config.toml
num_hidden_layers = 11
hidden_size = 256
head_dim = 32
attn_scale = 0.177
bias = "all"
init_std_qkv = 0.0276
lr_head = 0.00904
warmup_steps = 492
MLP neurons of a small language model. Each row is named by its layer, matrix (up: input weights) and neuron, and shows model dimensions 128-255. Each number is 128 + 32 x the weight over its row's rms, rounded and kept within 0 to 255. Numbers have three digits each.
A block is one neuron, or neurons of one layer that tend to fire together. After each block is what it responds to, as a language model described it from the Wikipedia text at the highest values.

L4.up211:129098172113119109037142139176097181144091155098091143146169128137127135070126135149111100126096102159120178149159152063137085163189130159130179145069106160110064123148073137169128142154149203101088133142148122136156192149164106131146138128092122130117126117118121130056172174147094109109171136088185121096170117131188153108157060121160144156117148147154108159054091203138111077108162
L4.up277:119115090081118128146144099180156133143120151122143145136114110125134104130130122203178136165113147085100130180028164099160131184168124147147165119135150190140113166122104112120209158187170113152091117133150131141195134144124134127183185107060152096113135082105123122115109083139146124089152110124096110133188109211121083125178127083160131083096088105102108114059161105161132147130149
L4.up471:162111050139115148103131128183150138127090145143120203178134126190145152080113111121120082118122114162173116150094178114168039171174090136151091141128131080175114121125130163167159123198141169138127126104108113113069077163224085126162053145130119132121144152064088108151088136143138116109134130087171161117164152122151128107126074128127175121122124117122113143172164153158145191121124
L4.up631:099119102125079175088129183120121145127065199112174101124196132156105132161158181167096125107102119146173155141084172128129109122151167090117127151135139195115163153174130116053192180179114099112098153089157157068115164076108141123151166085100101118161135099139107129135145166138131089156167149068136076189141103074111103132177070147089098137098150136119045088115110151113084184183163
L4.up707:122104069148090105127043086193103117125156167135126106149137160149091148158173116151047086137085161094078123127087159194070136147170120072152137108118134159123121118108094176138117131115163111130139041076157114125126135112105131128131162106067118157148124122107116139163139142209125088083122141099153135164162108113144110117098130182166139128137165113113146143090095094153099107133155
L4.up795:106099103147099133106153176152184144169075204099176131118151163130122104164149136170123088148163143141176142107112171089111153109168091176144119126156054158128062076115159120166110180181163120141100102143135082155135132120168150147150154117091112098133133135128124102136141109119096131094111120143115126186125130189153142113213042238108150192066201134142127091112105145075132171152150
L4.up871:118099093125083076127120143113174091176138173134146140119166118130101156130151157164110111135158172121071168141112163096115097119120136106185083191056149143152130138170123155160142137133174133125118083118121078131060144143085091155112188129130142143199131126118134152145175124144120107115050143115116135166117101123143136118137072141113137147062179098112141180106138116156200196134114
L4.up1001:133106173186063107132135151167100130117083164120155196157160108108124144173122148175113101099128111158106124115136119153084124163149082152139167063115086191170128110122066114132120193246164148140121044119171150094121130124103143083142172158103118166109123119132070110129132126148135106080204134116153083150178112122143090163154088154107168132148156116111096078110099157151070091103153
Description: Vowel piece after initial consonant. Second word piece, usually a vowel-led chunk, right after a word-initial consonant piece like B, b or st, e.g. R-ot-ten, st-om-ach, B-ab-y.

L4.up98:142154165054097193093051091117131114159091085148168086092119141089116177133098144083107152073138127124178108162148152104139135128109078141132134121154130121137113122132129086140115097159154190167089135156121149139152151059122154048161137087130185130085111129134152100143162133181150133112110161072113087160182126072151105150148147195118136062166136104132125125106119112112165133203149
L4.up137:106153075115112206131124066137101075125135127137156106125118103123113099091133124159102110073071143091161109129120143169169089136155137122087117119137168136119153178178101113105116148097160147144134075086177162131109132159129127098134105106154173145121135122072027146147088235209128100127097153114122070149151118144119122164138090152154190064137157110192143127142138115121095076099132
L4.up265:209121149091143103124131113123102205150130089112156071077139069101124108172111144092090088118159119127175108149090171090139130079142116175137082112102136107139125106129165146085155144173136139170119111149086115174190106133113170150107118125135156113122113161178136131131184123141152129210149097130145128145114141145085108151172150184133107103182125145075158158132123138175129138127166
L4.up324:150095145114105136088144090135138097080107125100136085148169128086138138159097074080128145099130105096135110100109123106098134079145077159076125102099191134097121149185099082041169133160169074158102136081145118187070183154142179111165164146132130176143203143133131171114134160178141125139059079134133183130092101196075071124120125181134176102053139132181099135166141110151113129123127
L4.up396:142097122155085131121134156116154163178101108159137089135118102143154127184121110080163051097142125125142129107216163151078153107131168126124066128116128189154086122145084137109139089146183082207060083075165098155114181123124122123144163135108121119144099115140146162109157154243184118103059072078135153135155166148108064138145100195165109139155160148152119184158118129128136120116157
L4.up453:152105128117117131138177128086117136150119061115158105090117075049144130120114158146116096059104092149106082129150163215140104108131075122119124122086157154150072144148106162130098121161140181172068110125178146166134125142143119130095221085119092153144081093155112197138101139175119137121114123161120152139131123167126141161145124220169196078132137164079101083137079151131101035164137
L4.up587:115163173092120148111149061142134112167163126100189198143198169106129179061111094107089089116156194102131149114097142109100138064107107107140163105184212104129129091118177083069104091108096118155131126098176114154132095119162150088121152122108109111169170131106152121149158171153067125111087117103134096187119112199140114171165038130102177172103131084149064109136079128120152133122176
L4.up656:116146148129110090124117117133124167129096104184138151101156124085172163166150097058143101118065129130201122083139160175135115054107102121165155099090128103133186097132121120108125141199133138183151136103144136155121088132164142141092199057095098150104078104120125155118168150110141120122087075142109114157167190181158115151153069144127125121112103153180116107161098108129123114154153
Description: Coordinating conjunctions and heading markers. Fires on "and" (sometimes "or", "but") joining the last item of a list or clause, as in "historian and diplomat" or "1991 and 2008", and on closing "==" of section headings.

L4.up199:108141197152141127109105081108166185171092109087147092140153141156164152163141107122132137093116156118090135119147113182078103152117093094164115106091114183238159132164134118135117124118142193197116165144142163124109127107111166166156191146100149125191118054144152118091119111128071095154168147147169053155115166108168095102099138101096161106093105131117128148120122161118078115157130
L4.up258:134183134119172138141128102137105098087135139062141096101155166104157162066150142206063097120105116054152151113134128081151085139140118171097154155145125110187098137105156089102121116109129110162153042116107132190146050127174084074105140121096124158125129090083115140140107126151142115115117117136131162150113173230171156090159067176137171131150117111226139131137087136078061133083134
L4.up399:175182181119173122107110094060113114093114092096141086112138125095146162130122085119118136057137094094119103068124073139154077102126182131056151145113116154189096133107125109076183153140185165195155074135111123168113163152177169119079105116135112151148153140141137155118110168086130108148159131164093170126124099133123084116107094145143173065113129115157180108126138098165078142201179
L4.up645:133175194134142155135157109097154139086131143019130155137141146148112071112140116120162156100116123144169140089101186136074085085154173071145152143157137134145132125072096113061135177093097139164095080140104186178086167127103131111110164118127114110064138115145141142070130077158166125109112156159105148100116129147096093112158085107129206124121179116108117127123200106172094124109159
L4.up817:213172098063152217084111100109119151122133171101123104174125132131124136110165091102107117147098116112149159150093081212151059137150190130058158114121163158057125043093113106122165152151171101116066100119093138191140205109123161073146112111115159092096123103107076117128162119123134132121137096136134160107154149135083120130131093103161157100142133106095121121107149165146122105132160
L4.up851:174141067122154123114142048137099155169124142058114093151130126122166091161134106081138163097091138109114128150119122128100143210100085165166137101108122116184111105099105068140151143097117160163112095135147188133146165059123165114121143126122116114095119109182084151099166203095096123106117155093175143102134109122094110125104131075108139078098155110167080118130149129192072190156162
L4.up993:199202112088137102160138101138141161110073143096161099135189142153171173098173133139141115113139187115106122065146143138132126153187132131084233064123106160143140103169171154061183123098148122153052059108112175167128168099088133127114086148058162149151123133130118112212101105151088102107128078082128115106134168167113073120159186140126148101182120155064110152147161086120042123141133
L4.up1017:095122184129131177186148085107169117184133112138172114153164141094152195119101124125100104067182149055135180124141148161148107125106112159152131142151118127176105071109178054108089100117153145164090118115144145159092154095194169062143151117091149078156085097137126100105166159159129130157080130087142113143196144184167109187160086149089139141111150150138131117133114141164125122162167
Description: Verb-start word pieces. First fragment of a verb split into pieces, right after to, was, were, been or will, as in to f(und), was b(ought), will t(ake).

L5.up459:149175127057075145109140133171179086159144144094158089166183144112128092091124071117190149124103163146111155128072111154156139079147103062107131115054126095109089142106130124092075078140173110165106117111141145140117151117128122068133099132165148111077133163191123152173185132178188142116162187092160135156144173143091108132155124179137165142122116155083161094141118119119174074163116
Description: Mid-word subword pieces. Word-internal or word-final pieces completing a word split after a short start, such as -ing in Beijing/heading, Schwe-iz, swe-et, e-ast.

L3.up71:146179191099119194113104109149156151106158126111146131110116121108125144121139114060128113083118129131172118093122104116149122053113127113120170150123111157162119123168126091113166086170227082103152158136147099076087127147150114143130171199149180136119136158150161114121067183138207115142108157160118141161121130130120139141203127116128102099146134111145153102095108109199166154156139
L3.up94:127112115174078157076175116173117131134118130195091086204146153107139112155142000111107079128090128182098118162112125121123138139118126056106125150120136133111135092144062178123093127123187146218136138093125161107165132100169153120184113118129077193116124166157089135071135116094129138141109131179153138186148118133101114151160075149136118130092114140131141142062136176142158181099103
L3.up184:113088162107148152159138126104134116118195127115108139080130116115120140151083157127180157072118175125053116119125097132125141087141105097110177080133124147115093122168130141069127074193175180162185161133128077144209128141106148136170108122127116160144121080131084123095109131105196118108159169122117119180135119170113112137201120114166153097062116154115190089117110153118127088146153
L3.up242:174125126172108136135149144132147071173168135141116174156069130137146133095127123182146107071091081112082151112069132131133105132135136114144127129168130122126111163082133128107138115176168090154161146128118129169123117131179187109138085140138097159147100110152115160147154103136111102138185146088147194179137144161134116113108124131141092099114120128086159121108161134073127108080111
L3.up291:160119145151137164116054129118148117146122149162127160103164140148134092051147135097121128091115155139156088089079108099144116150128090077116123143156093152211139128137147180117160096154141112114146139129098122135154135165076147082211082131137104148093156134089086115129143124189088148127167186140141138166186121120127109178152105154115130167175121114097118177056085083095073216072133
L3.up536:196105154114095173082149151153130092142137173048075170132090139106142087140154103169105129152144146124101108103123118076128147116187145174075155166173141189087091085089117166043110143122163126155117128152097108124129131135109168123200096125109084161083128130159147124091189102177132115171079170133166170232168121149131062121156087156174129138133119102140129115112136167145106137150130
L3.up853:107143130199137208140162136088100150106148146137174168128096103118163188124114157097149137130073166071087135152067137143143074176129110085081131084098094162144150133103169112104132096178125123078137130108061141125134170119083137156191106113111116130192113122067159129086104093148091159107132102163128117122111098091135104122116139130175185063137104137134105127155112204176155140155128
L3.up858:158165120083139174156155138120136144138137149148145062166132115100144139057062178115065117116132152105072124109116123122109075117133113163136150118139164102145112146082138110086168157138192168183032158050127091181145154143118170177113116122141113092155153104139133134174179098161118120131121102106090183159095116114112080080123059172133142088104097149175087101100150145092143108116156
Description: Mid-name continuation pieces. Token continuing a proper name or compound after its first short piece: hyphens (North-West, T-34, Ste-Suzanne), pieces after W (Windhoek, Western), and "of" in titles like King of Spain.

L3.up166:126174145097105120081121070136160112102112089120138128146174122092172093089151092134120123138103132150152146110098132203191146126177129132160133148110132120157149113121081125167151165109117149137138064120099186059112132120145163106176106156144145150142166123137152120101107177157125146162081174084093193205151197154137133131129144161167134090119156103123082069109090121103188173113091
L3.up177:202140142137140189101091098104189119115165123145143131157121149053119115113106068107195080111099173136183082127134151080083144102183105148078161166139094085080135119136175123112183094138118144173118070138098113161097145079114145157131068106080137119075151130153125123182165102106166140148116177108118123140182175104104124127127144159193111144148112101169150153148149123141140142128145
L3.up250:155173159166107107147142113156154128157123123138139120159138127115163124113163094093134122104068137111144089091135154119155118098162114142154167114092112130152083151093169056129113145180108134107120112135131130132114144101123136094147106127104158168091165118126155173077080132151079146086100132059067172082179198130099140180109131131061084165168133101145148095115138144101143093087113
L3.up287:152168152124130165114134048123172135172111096152150097154148133149158127149110091063121108119100143125135183133142122104152131156148094124161101138115092075165131128157121127190129092179126178121148000119105193129086108067159138112134157176118115138065139098126093175094104133114121114185199121135144108142173171154154109165171167142131134136168152168137114135138170146120110145144151
L3.up731:123153155119108126158111125136171145178121115085190076094157104136138162095118160111145124103104121132161105092141090088116120115161072142136066071131139136156135163138089168095095093209112135143064087113052208134197127083108146172172154113080168102089131141148098101096157153141106141117171141112162139126131109117127141183174143194185136148168156179123115159100100140118136103157106
L3.up870:125135105149079114143102105159186113103080124128159040175119133140195193091113145099089150097138127099169084088165113133119092127153078130109094159142104104205182110127153114125107101167180113175155062095140151130146135078061149105137147158100150172080144096065141127059169074110118090162109122103123117134151167139157127180139135110189164112146137107128112147099124163134148205098136
L3.up905:111157101150127185080151119149126123142105111101120094175143154124115093152160124117148136145135123104178169148156140166105097136133163140146141167124169150151125131051161108129170181087152154092123059129099130140114157098105148180117169160139157087088142100111103168120135049092121116144144162082123106149120144107152161175064096142155081150127128135183154075145135155130102126144130
L3.up962:145163112147075132138154105079074189177137123156170124085135118140155157121114139086117176098088157206086136132104125140158134179124122205083100094104169145128148124122133123154118150195108120101121130130181126157129152057116144054122144148091142120094120132160145180143200199157109129152124121129155100103100180109188157124159140147133088140128088094150104072122104123113122118175154
Description: Second piece of split words. Second word piece completing a word split after its first letters, strongest for the "o" of "too" (to|o), also be|at, wh|at, Kum|ar.

L3.up58:134117177083131104113133168140128121131125068126135146164100123127184125116150142138113124150088143128066151185079109118133134135154125165131096139134130142143131116133082135104142081153155167095111113163150132120149135128141135107129095170089068142138136124135086121129220166136067123115111167125172163095116137107141027088117114164133139109110164069108084099127165113108134124133109
L3.up164:146128103109177115091195113100161134135109058171174096108118142126134150089121123102076136117129135111135131131092122159164121131146141094119104198148063121139140153159150135134185136158136127090086035076199127142127148107136095115121164145109141075130157090089139175077154186143108096113140112146138107131173083149113088082115116135116160133133158124138179086104143183197148118113152
L3.up209:123164157169156097082134096120153102134123085136117219136193134115138139093143138104106166111105111141120185128099136132109116133155121122160192100119114161164104162102093185148089110177140133121130085143123118184128164076152116067174173151108125150114124074149159185144173168171194122102141148170063118157161126142089138161107109082103132122203155152073124062149110103133134129133081
L3.up437:194184118135120117128127114199170137157122144132204121083096127119123141151092111139118134118120109146171197183132137091100100156190090145147144138124170107083188141168159068119113094162067125130106054112088115111133148139158146067162152130161124145127129120141149162119134178077103126096162148099112073135136060101177118179139137120110085094156144134162107129097107135131156116156217
L3.up501:131109119108122049141115150160137134198117158155130139148151160125163063109096148090072107109117191138112129144117136089135063173174129082111157175116128185118126119112075067111087101158125095099126102146099146200114167159110133087148180154069088142142121130148102140160172151179126078124130133105175161179128086118124109122125125156122130076166156131127099113135116182132151129136089
L3.up532:151078154154144132115161101144129145111135098047132169104129104112188144142122106065116133094109125112102147190054126136100170123138129125144124166106139094143103103101142121131153163137126137126177171142151110176048136125094129087110129112105144114117127154163158191111184065195166111145115142107096132157163076121199123134140099123099129156135134108063116101105158169111092091148118
L3.up835:117101151148115110168111149182156098166080041207153134123143166167181119124103164139150114111112147110121189139088055159100152165194140118128194159104133085154085160129123135103096101135051137125142119154118165216174166077150123124114127092070113100147114152069137187114110120142133122124141172085143107181112152154158112164132065070111117128145105109105085108090163148161136106079155
L3.up1000:132145106097170082119100101155119167160126113162199110207154155106137113108118118067123135180120162141119175147096202168111130123173151080107119160085079212090124077079200145154156062094171132122120082134136117112073177107172133061135122156118135231116139184103039172115136113177106099152133147167097114186125133137103087138110131133120143137158119121147177148120171102158131141180115
Description: Word-second fragments and "at". Second word pieces after a short prefix like d, r, de or bene (beneath, death, reason, restored), plus the preposition at before places or times.

L4.up128:134143173138086107076182052107141151104121125104095117117153125073140189146135113146132099116129143117124127084157112171090112126140170085204120137173178160068122126189084153093159140164188094137148104099195108110065076134096153183152131094140127124108129110139137175093099131126113105196145109132141162099126197146112087128172113135200107081106136119134168160084120152132109169097121
L4.up356:129094147088125153112097190148086136129156107156091091094183131118175103187029156144101149106124113075107093113175198182145151151164153147137126133111087145155095083178025169069111125108135164088109106104145122157194100109149132087122101107102103154186175103157116127126109101113229119144108181131187124117126153106147144107137133088122105156156148090160040052080151189129116121109153
L4.up423:085150085093171084135133115120161132155128115205166125142173098129100106106072142131103170105121125131112133151177211169097178138192125094127167065111149179185081148159150143108115118093145105146155111135129130172124088146160138128165120101167132146136118072071146144125131155147154119101147112117122120150171108137098101177152111099138105087085165139132094069059134104125114075113161
L4.up588:131062106179097144191181063139138129164148094177098124114208115113168116146142194160072081089155157155110125114127112140162132113142101107144163112115133168114140097177099169118122123154130038143105160174139118123103092141146067140125130088142110152151101173136091158110142167137166132209092136143147114138064124160116126106169132162200180179105110169120097170134121104118129142141129
L4.up764:125132113100069177128146152102142156122120068103140200092145152093111077147166146107107123072102126094153102103088076161099137206129176171137093125132116118141124104063084133137122136129104136138135151182148170165173123135109114112124145108149093144190103103154105134105169166147165108143168173105091109114243222152119114153197118188118091150070139102123075129125148070188102237124129
L4.up893:090048152162156124155114138137128133124124149136110156121144119157157166078116158076116119070108084156157121153159111101155130148150133160124134116184077127137138132122094088122176125117154136122125114147059180105150135120131123089121130117117108096133158112117140132098162132076141121119100136116115164160226121160138117126170140106089087147125110141212099167081117113141119153135148
L4.up937:119080199162137098145104136066141107148131137084160087137067109111122178114067146144188154101114102057170156141140119128087137113155202154135092103203096115176146126120153182119161192119128145131125146148153140174131078130111125154118188136141116162177204068122131169071163118139111106135111149171117103097122147166099117123153202136139131119145147095152146098089115136116095177138141
L4.up1010:145118128117122080138119134057155203153132088102070119108138144092132173136090110066112135156152164137168141162132146049071124151142176086122115137183087169151137116134141154108100113126106120165156093153125160126139061111145136080102140182136111186158137079118098146142164160181161110115108127102154103159111151231151107197176129180070098132158100144094133153121122121196110135137129
Description: Ordinals, determiners, word completions. Words after "the" or "his" such as first, only, following, plus final pieces of split words like Th-at, Th-is, wh-at, w-est, earli-est.

L5.up355:159120127124127076097147108092092149144117098149098087162207139107159169126083124176133096117116139151084149135098125107157139191118101101108127104135091185133155146158101167141095105179184161139059121153179146158173204087124118138110174131071102215126167090138099157149121156133063125157146099187121133110121132134105137135115153104172132094124167150111152074144122175182090133169113
Description: Preposition after event verbs. Prepositions such as at, on, in, with right after a past-tense verb, introducing a place or value: performed at, premiered at, born in, peaking at; also cell-separator pipes in sports tables.

L3.up128:091162122169137151144124167117175115130083103103200104092133156111104133116150094116105110130160186127136106131102103144102106169121130090140078162172140099197117073149162099154116163140144119145159105090118120164129115094185141121118145159102135090128146049172173164174114119219133122162171187122170138146105156150122175118073149176080074073149155189121134141109137145131114105112142
L3.up460:098098164168109090159086139118145143143138090103152109081109159156149166103142118025104109159142161097139081108103195157116164125162113092113058112144128127205116087130094152126125162156076088138148111155124131131031144113108109179111132119124143097103088105072097107074186110123164113092113159137152093243063172147125161158078127130088137169103118108176141105051130139209188167140108
L3.up487:108150121108103120186119130081136144200147143125117123080118152139115175095154093137144073135113092129132145150147090143072174144131127134158135118178091130166119099081065147122147136161143155080117110118109179120089097093108105152139135133115143163116109123140151130134112111188163116193149161087092122199092154166131142155135163149119179141179113132158112204100115172123079117132161
L3.up709:128159140108109121127110160101130128137118096120135149062131113133103125121091120130119117091132188082105166108131147133133131177164136074098161134159061158209100076088083155137132165199139144093119144088145187136143168099135143113129108185141062128130150065122138141148147152162051122175164135117115171174190126109137131119193136167143133130107118130120074078137060137136116177070075
L3.up732:084125130109107114178164170156159134177134158131129142186139141132068122075065117158098141101125150106114133125094153109130086094168091086157186110102142157195147138135132109116115115145123117086109087078135139117153122129124120149083178146113119137096143157152146185139130124175109090176092134117137189144217124140155136165144097131109182108144078174091069060032138070152137160165170
L3.up772:122139104133078080072152159156097139116122171112149111116163150120172143098103114131071121104111143151118091081141169209187164187118143055103140156189117160152132104087095139170127169117161086159218163132124145123153136161140148112119086120087109153176102141107153148070160142112108101071122124141135169138131088181126084071165103128101047125087180066142173105125123148144166125122086
L3.up846:159117122148140107146151126129137130138126090149171123104104137135103164115123104086128114150088082153118132142083104148136128170158127156184133129084075107152148101112081074126145098144178100148087078126081109185125142076127108114142053122132128112118090123116066144159157134127160124169140148124172149108097199139126131152208145185168087142131150124125108157160152085082041170134135
L3.up856:151148135116100099061115170118172130129081116075146115159175093131105154078121115097128139102088165117132135091124117164126119142155062089143058156184091111107130099130087113154093161151145168146115124126156153112139137153139166163148210098137149102121132096112137165075163133097089087177182136126124104173144142186178139159135132146169127101134118113158166122113104123124132159109081
Description: Word continuation pieces. Fires on the second piece of a word split after its opening letters, such as th-und-erous and Intern-et; also on following after the.

L4.up74:144138079143097117095134077137149097088167109124191133151129076083196171108172134172171112110119160163076137100088134136124166077193181209099111139116088107075085160115120140079133126124169079180140145144109167127149123121110077116139124097129112131150131171100185135117195133128133102142098141089113113148125177089121149125142103179142083146147138143137087125144080063128109115203143
L4.up253:157066128116136215168133121140124194117157172094090097107111105144134140171130091112082144061084132111175128126138169101080114150117124141071163078152096146158163110119078138073136138136158141084160087102161134163200154094163154145123157161100188149095106116158109133147103185121169091128146111111174092160157115162150111093147173116191116133135128101135115141120051135114080091160151
L4.up429:159104171101085076143073124096141123161124197101150128076146123173135142095099128130141014108180139086114127090124151099138144072096119144128159118168112169186107116125093125125116101194148114146037131138138191155062149107144164043106114097078144123155116190153147100152167185157150113151176157122115140144188137152148052166207126163130202150112159153091117104101102104118124088143180
L4.up494:107136167069056134114070074123126165140140113137163141099136126095149085153166089137132142114132104088123093125119122163068129125142164154175148152174127125175119099150167140125114026107171136104142144142095096148088167073102140125134116140075145197206148070146145120161118121143113090114144114097088110141162091124153158117168118174113117111096149151069093094109167078140145143108117
L4.up596:137110151130093159180138131141133104197125158128094095136129146095119106124129084085073075133118116149085130069116101157068114137122125098086163112103093176123167110070109151155107115161169078107116137153142152130105147085145144109172111131130108171182118114168110192070141229134167089171166159129050128135087173118120116132115199132210159129098159145078118102103048161131144164163149
L4.up636:162153149084127186109107106189143156132146190154171120122155124169122093171149164102121105130148180154178168156082076112094160071163093148137133125116136176121095094111156104094180089098149201118148101114136120174126176129106146100137147162137130115134116112101137142123105145168131104157118118097135052094095164141118078130135153090175095092124156101116034115171165163133127145160140
L4.up846:201135160073039114158202148137158161104155156125121075151103105143148089146136184078088140101158199161135108117121115114112150129150161142129146067153075146146128105113071104100154078126092112080139124111123205114149180097093125129103092148082175159162112155134168129165126147163140104142189144098107116138222184125145162164134104133164127133158137114082135092099101135205072102183125
L4.up883:152073107059107101109120124121152134184218179114108083068151114110131104145125156161097075121126185162120093094162122157098127119160122144079153138141074157165123145124096104157143139143182177132159140135098099151127146094140136098175112146129092168138094148125146138103154108201134101110162113112098092078130157171150115117133136128120159141154181075127149180099033165144089077138120
Description: Mid-word split fragments. Second or middle subword pieces of common English words split oddly into short chunks, such as t-o (too), t-y-pically, do-es, ca-us-ed, te-ac-her.

L5.up132:095106126102147166149085138139092169147101121062131135110164154124124195155167109133189168083194144099171119039173169130112130060134131172126162135113161091142067061181133091056076146074121176169130053080191091161144115077114136116157141087133100117115174110133122124160106090164132127136127112151130142162144139151069120105123143125151123143124144115119126106131088131158108091129151
Description: Coordinating "and", word-internal "r". Mostly the conjunction "and" joining nouns, adjectives or clauses, as in "coal, limestone, and"; also a mid-word "r" after sh/att (shrubbery, shrimp, attracts).

L5.up207:145113157098168157132178152177079157106149123092095088143138106188061098094118187081112128109108134186135122137129115115107068037120185149056117113171140143125125173126123139092196147141158131098095109162162164122158159106085169126117132132085154090157134141158159126175109151095139105120084143142052103183104124160096056132098062113098112152124113140115180140083116091154112130138121
Description: Intra-name hyphen. Hyphens joining word or name parts, especially Korean given names, compounds, and codes: Seung-min, play-off, Hip-Hop, cross-country; also open brackets and mid-word pieces.

L3.up56:201108139179105103116167134118146138165153077151137157079112115060126092124100106147192081144162136148168150123154124142086135106166130173093094177117165153116164131108079172114105112072127147162103148068124087142136169123127148119178148078127083143134133180175102167114135098159121125116083176179149154147138116119098101173125081152107134076118180154098123101105134102116100140101132
L3.up157:104104169096165146105135111129100108153158076049129098158116107078177160160124144091151120128116139158123169072170114121091115133143152166113114105147128106138078101114103190135156111090121184083105153130144169081117158068105160102166226127118172193113131093160159218118156139105149116156161161121112172142165186158168122156126157135125137136125153179119150059132093126135107104082147
L3.up234:157111149119062097158123054117123084153183130187110137103150119153117148124166140123167174126115101144145161093203155149124158083135143146177083136123149099154070100113112148134105162153145135146065149099056128178144125151134133078149127138131051198096190144132140120091195113084174094133161153121125113131131132231110104116118092177149186151157095084067093127122087201134126103091126
L3.up600:136061197109136119150144172209125119166130151122121068129107146129139131097184086118125095099049095103138117155149105197118066101148124131103137157154170110079087120167128100096142129111128122127100098135099092117136155123134122158174175083096142128136161111128113128097139116073114143145149162172124132158077099130111081119106095146141122129086132193108150134147091133140122131108136
L3.up633:099057170180153134134140133210128161122160072114108148108095161043149171079116144061086153117058119143107107121160124089044082142156151129117128112150201115134106127181104135107072102160118115230106141102151081137133127121140130144161210064156093124134151151094128194134124129128189104125092170170151173162110149087158085124190120157096149126107137143156107127132082148157109125124119
L3.up710:117074157185073133178118159100126111148170136092133110132103142159134188129158094094101130110105120182087119109128131121160155123136146160030081052131084103177106150186111144123149121128120127115057150155143177069125177163121090126109136130111147191155076181097135154127150134069130112145139138177166137073175157221109086111153112114185126153179222090130124130125140167171135151115118
L3.up902:189095071120179149098117139141141155120095099113095096145151133139208163098082179103148070135132128182178130146201136137130171117141133162138156129082167136111116091136083173141133095139112112173114128141077081124077160103086136164191197147115110160143106144095154155108188120162101084122153165118127196108155143129130117102129015131181162130135156119092127177143134122148137176137107
L3.up979:121122130113106145159212137078171151122092095127233086136085093070170157148090133107131101063150150137129105098122141176083083124126157136078123100159099136171147117098161120075184143068172179154167124141179129119098247096094129106123135125123107187086101111165174126108206140138153120157118111145123096103110110142157112089152133160142116141144144157116046122148175168124101141095136
Description: Clause- and list-joining "and". The conjunction "and" (sometimes "but", "or", a semicolon) after a comma, opening a final list item or new clause: "households, and", "showcase, and".